config = dict(
    num_attention_heads=12,
    norm_eps=1e-06,
    rope_theta=17800.0,
    rope_fraction=0.5,
    init='uniform',
    lr_head=0.00936,
    warmup_steps=200,
    max_steps=4563,
)
MLP neurons of a small language model. Each row is named by its layer, matrix (down: output weights) and neuron, and shows model dimensions 96-191. Each number is 128 + 32 x the weight over its row's rms, rounded and kept within 0 to 255. Numbers have three digits each.
Before each neuron's rows, "fires before" lists the tokens most often just after its 100 highest values on Wikipedia text that the model never trained on.

fires before: " ", " |", ",", " Democratic"
L2.down265:145143072132163106175119076060122082111171100081088100110147132162119142135087109134065159118144098125160101108205107114115156144134134177165076102128128165119145104147172110093150141127108154160140130112123137121111091145162166121136130096117111057126122168157131114117173098157139135160

fires before: " ", " |\n", " |"
L2.down180:103126150126166083093140171144136140099122125150130140090185146109131161105146130105135129133155078136179132166110165166125170105131164174177131083119031190123071116147097161167163135081139154090105173179139163148102083150130104187129102152182160102124117086091089121062118075134133147134

fires before: ",", " million", "0", ".", "5", "00"
L2.down354:148185152117156086111146132215075149171126142132166145119152175140119133175137098106129214098109166133129130135091114100171118174121108121096148114116173142138158224113157108209151095101112073129125115132158119137130167139141144139157116119100169158113176152072100113115090174141127157153

fires before: "-", " the", ":", " \"", " a"
L3.down1231:068118114126137090101102091161146152125167194142148172116113096164117164141170135104188080142134136130108164108109148116143111196139121145127146126114142123129155111122121108141119118085105136084134096101115128092130178044204144117083095135117160151188118196114171131134126064137163154106

fires before: " |", ".", " |\n", ";"
L7.down114:127180171076144168171093113194134146203161084099095149101138164107135060106098117122147091116139146132103111155057162095145114144100117149145173127133116181088183137122140085130127128103172129145125124156146168176097108135151132185145209139181125159125152133125104067146191169115095179129

fires before: " ", "19", "18", "20"
L3.down1491:163126104129145127079124078150112152107142135138128125116160116157141106140150152082095150142118154192133143100148138204134120165141131130114151167151153092142104091132098140094140109147143128187118161099129110103116095128071181080133122053113122010102137138128122110131144074106103086123

fires before: " -", " |", "20", " Preceded"
L6.down1071:092126157150173151142168147048084161173157100165148124163166094124085089168142115144116104094140135151145134150095106081127144172107091111160098115147128115122135144113110055066173174073124109134139140081130152130157173207138142187161067119129137141182129096102150166141130099098123148111

fires before: ",", ".", " of", " in"
L6.down950:114140145183177069171124138120157054130080077160152103126160152089127126141144175143133091115108107148188175093154109097132151117141121175065123117121126146080138153121117151192138123099106100094094111112160128174155133103117110149131142110164150130070179097147177105113125127096113173063

fires before: " ", " |", " –", ")", ")\n"
L3.down1207:067162148135133117107157086113169144114139121172125099147136111151048109089109065082148133094133038196089154091151133105109186151137067162139105145103105145138144167092072120161157161081134191118073101102116121123140106175126129161116173172135156093170130111156097176194097164093114163152

fires before: " ", " the", " a"
L3.down393:165109156190107102108146113116144122115107122088134152119125107128216128108131138145121189129174077191161117079120167181123149107111168130139104128128133173176120068119131110134142122093174155142094191113093172188070124135149146117106125122053128107139168134158131116097072141160143088108

fires before: " of", ",", ".", " was"
L2.down240:122095136112133158152119186148171110109131166151140143118154110129165100094079130181214105110155130018138115139148106116102139127146158135090110139129122094103127091119193091047101090123133081137145147125120202091077107080118131116123123099152168095130067144135132086050101109118120142125

fires before: "|", "|---|---|---|---|---|---|\n", "|---|---|---|---", "|---|---|---|---|---|\n", "|---|---|---|---|\n", " |"
L2.down304:105154101143097129110088151158129088093148101099119117126111115099143109159091135104134125201116092166214083163165184175149163154150166165183111137104086131169127106166139114076165112135153106104140076124128151109085108171182055127138109119079136164072188081137163174130116065133144122121

fires before: " "
L6.down362:088093115102100148121118166105162077162156089106076093135176139102164124156161109215089097087185126161144109148113097170084126119165120123140143090106142142151152087091133175109119119177113122193182110160135153128112094177174164138191123113119093103119149172136064190113190159148089190113

fires before: " ", " |", "6", "5", "38"
L3.down409:108136144173130152181081126117085155164140110165130191166151103183194099123134140109133161147148108171150110146128168085100113080138128074141144132189112107146068117168135133131116070123080132127093122176129118144113106155142087105103112081089088158117148117145164144138093089098169101170

fires before: " |\n", "\n", ")\n", " |"
L3.down643:111079126158134124146093135073132149098167136212121112175070114147119173128120084132097164110167129182146104147107058153127124051101144065130101176104123106087113128120172085191120146084161131143116116133087098155092134169083174144119142098103136152120105144112150147058086115131127159086

fires before: "-", " the", " a"
L7.down1516:197144164178136115154216147113076179133069103066045104133143190158138100154119107094138102129109082142164095119125134086168127164166126103100089143154133070147146125103141157148051155121070097155095109142160120065074140089121172120111158178076122073146161167134164128044122143086131096092

fires before: " ", " |", "|", " S"
L3.down1440:079150119117145084086060165181150110117150168160074129107170171130135155097169176138133169142159126110160132131116128117134169078118077135150123139108103165155146107145124192145124113114165151153115131137146073105144217160045066168141107139117114096082132144146171132099122108191141136161

fires before: " |", ".", "0", " |\n", "–"
L3.down1003:154131129108083126070221161098145098137128157107112112177158183143135100172129126093179134145124137151113093145110122112150126169145129150141119075144050125094165055112108157123181144124066081060118131136113160145126098073142163129176109147094075151128134062101173168094116158106139108155

fires before: "20", "P", "ard", "all", "ame", " by"
L6.down648:128118161108084137093120123124127048039131199111080160159092124132120127128095174134124147114138129156136106130105178147151133117126109120172102089103182137099148117195148189143139075109116148142073155140137157157158136147122154150067105138136141122150098158120045102131125094152151175086

fires before: ".", ",", " |", " ", " and", "\n"
L7.down1341:141186138120092138149102142167194088122141190113156122101106088152133134050114165114080167142201137152136121146124120082097084038176140067118115129073116170187083116136137091093114039146126125074142100132083156098098068150087129154115104122138093155103096129159094180084195070098116167107

fires before: "20", "19"
L7.down389:130148148189133185170058103168137119090091138122120168176143128114074106072114176110151114130178172132150139153115087101122084074122201141074239146170103140172078101152150092134142065120087156105134155182113150142174122132135133129136135116096099072159092177193160107139140128103096106126

fires before: " |\n", " |", " "
L3.down475:104131144111058162090105157119064139097197132130088117135106120153111176152159068101193150095171111165075087110109192166091055180168102110115079161112132107160109186101094139122141166059107173151110131152116078161117147139119137209148110162142131127136144134120120130118135167174128125069

fires before: " of", " for", " in", " to"
L7.down1274:126114136112083113092169122128122127137145121124119163127109137123162137174094106178126136149106102185136152120156176091115095221149174072124158112095162166167109136121102135122124133097195112160136193158146170093117135121041058139186186086156115105197126126171095105106169155137119165133

fires before: "|", " |\n", " ", " for", "U"
L3.down101:097127155151130096151075105131126216137142223111105080136176145152139130123140118010096109138128083130144161165148171161124119047114110181132166127155114101079121127120104158157169106134148160140102139136131140093078082114114143133123122067065081170116065138160088147091149109171125172146

fires before: ",", "0", " million", ".", "00", "5"
L3.down624:079135147153133167132162173138081093146123137141157127215147111144157164173137121111165138109175091073146128088090130108150179135126161122144126108103134108051162156115109111176137203127151076175104127162124108064135126166131112126123143125117173175090118120169074131166170179110099135107

fires before: " of", " to", " for", " was", " is"
L2.down847:121126109193147077117123097074137100134077133133177138127113160101177165113125073145151122084125085083106118113129123056142171150115163092122100090182130145088129152201168147094097092164102155150166184177135128135076074085155101086133164091119091126169116228103118132130145090147108085160

fires before: " |", ".", " |\n", "ama", ":", "\n"
L6.down881:078146090079149092102154088077156110097166101141118210110131134167094114122143146100092058017154190142158151150103141119090142156150114165144115130117179129048130108089132147097115150140107134144090109128103171138098168179145096134100154122138152119127135093151062129181151120138119150133

fires before: " |", " |\n", "\n", "|"
L7.down155:110120151132133147157158130139092095043153201215108116127117140145095100181164100055105110090095100125114147134112125113118157119134119117180102090182123122112164076113093160076062189134097115178114177124142129176069112170139131198172136155176123086136134111181158063115108148153090098086

fires before: "19", "20", "18", " ", "st", "sequ"
L3.down458:078114084160162158160121133149111101168142121187120163181113151113166182061176108175127159166139107195120143142163086141174140144128148114111143090092143144120160161125087104128106143079180091155121196088142174154142180121143116124119164172100140080153094131156166102123113116161159114119

fires before: "20", "19", "18"
L2.down1201:132124088155148156114133141137147145129161167112107121155168106093099124171182085117130122155132129087162147183129110119102143147120189145082128079196173133101152170141172106103163106150140105170079158098159157211100073105157136155156134084121142098130149080143127137167145090118102131174

fires before: "|", "-", "ve", "b"
L6.down207:118115095183022128087109124099153169080154133099153127147150140131170106120099110130137181095135083105172114128129098104111155156181141090140110136071158164156127095127126123155119115131108096095093121104072147157125153141146087089109113110096138049122114162139150152087119107154148076133

fires before: " ", " the", "all", "ant", " a"
L6.down401:141127115164105103079108082116145130132124127167106162124121107209110099208140101145192088091112067145145118111062125138136125106147109094116130162122102149100115130132096104146108092116155130141149097176080130102093155111140142122099149137110200113146172152130162120103075200145158131116

fires before: " ", " World"
L3.down17:133138069119163112105076097153104148112165102162134109147111078117131147178175120149114172113159151171116122157168106105107090135111190168086174075163126148084131092138131159132099132162091150214128082147135120059110121156136121124127153127162141079138148092147177121127130096165076078061

fires before: ":", "ed"
L2.down40:119155114143095074122090131150177071198103089140144168109163153131117166136148115131158130098139173120143126115153131131104131119066120150128138144120151141135142089142134127206132094115132189093146194078121088189104105124175171104108144149173100155100148187119143190120106139139084167112

fires before: " ", "ex"
L2.down1293:124130081128179098065083089080125135160040133106104124131103084153092176174192155121107174139149130172075158119086104183116131110089130148179124119170137107131103075148118141145158134099111118126090121178180106111139134167099146114152130137090083092111122115148107134112123143151154090164

fires before: " ", " +", " I"
L7.down851:122139107142114138122109048142088141120133110123117124155163115082156063158221159169090144094096088170156134099143084142065106120098071056149122124134155172132111185107167150134101158118082130110141131093165109092123107172162147104113145111176125131130147148115140142151147154139101156069

fires before: " the", " a", "The", " its", " his"
L3.down60:116130118129100095147119134127097138059127113169076182178076130163142187144156110084128126214149173108156083137170139086148134104135107144096140148071165154115168116117178148139111132053150119104119078104078191118120127057168069127108110119116183168126090028172106089118161121089190055156

fires before: "19", "20"
L3.down1192:192188150164137149148114136144158121127146077163127158166166166112094157133145149175171139158065051156172157125149120112132120093118120156113165168090111096138134127194143079164191143117148160161183201149126090167076108103085121153131168175129113055093087169188135177115123173097103088135

fires before: " in", " of", " role", ":", " to", " for"
L3.down847:132164111118174098134155094121087098168083090191123156120097110113063105157102090123173124085118160127189126161127143174157097177070111077118145173112137107104184181178136162186176080085113177083114098106144129175112125095088134146159126137106100138160108111110151089163113111138161134089

fires before: ".", ",", "\n", "\n\n", "ri", " |"
L3.down1386:156137159060112127141152136128139127142135137177152167117163081143114134116099165061155120109093154148150134149139102130161153082136086076151143105145109122143186102111121112140144080177135142185074124114169131097145130111084056133096132111130090144134087098126125107108152080067196227151

fires before: ",", ".", " and", ".\n\n", " |", "i"
L3.down863:121168086144104071144118057173149150096131167123180139150162168120137122175122156098119081047176109075151120109146148167166124151146172146139115113180121121125146122092101093115120128152152122100148103171109161139202099174147112112098152129141153138117099178157152087088119136102124091178

fires before: "\n", "-", " and", ",", " ("
L3.down265:181188142124155146120158171173124127148129212140132141108179146181118047125093136138096111120146098164134162115142127096142125135121117124125050121084136112147130168123136105146137096177109139143123080111159158070119121179100088130115156169147133157067086100096105143167102114098105125111

fires before: " ", " |", "|", " |\n", ";"
L3.down134:092197143100147124094096128137100114099091115102148114103128135086143189174111142101163144056142125163133170128118103186106205092134112147178148101171111152131151095125119116183170085120160093149044144134136117111127093156170042141081117159129121132171121108151145158138147079136169144157

fires before: " of", " |\n", " in", " for", " to", "."
L2.down37:193115156167077109103117183168110125209156089090091168119096153098117116094101135085113135134144139118121131115126121147164135122105172143078178125094169136140118154130165115121148122115171097103161151107099147106128163088047166069142118081157116129123112091134057139127125089116096158136

fires before: "|", " a", " the"
L7.down1157:136149113143101142135153156111136092114141128166105119116125159132093176110142169111180175172155195123134153146156188150095061112122112158104105141091175146102107113095118047072178135134130126089155132127121178052071114082135050121163084127187135136112159158168091163112147065131103119131

fires before: " ", " |"
L2.down242:056148082130107121095127083105097138091053148172156106140102091112106134132115172127132074134139114118082126179139138200101174124122154174171113203155141157159061100168155138155112129122141180123194119133159193120120081210158112137126132082132098131185092148076140101099116065090154101128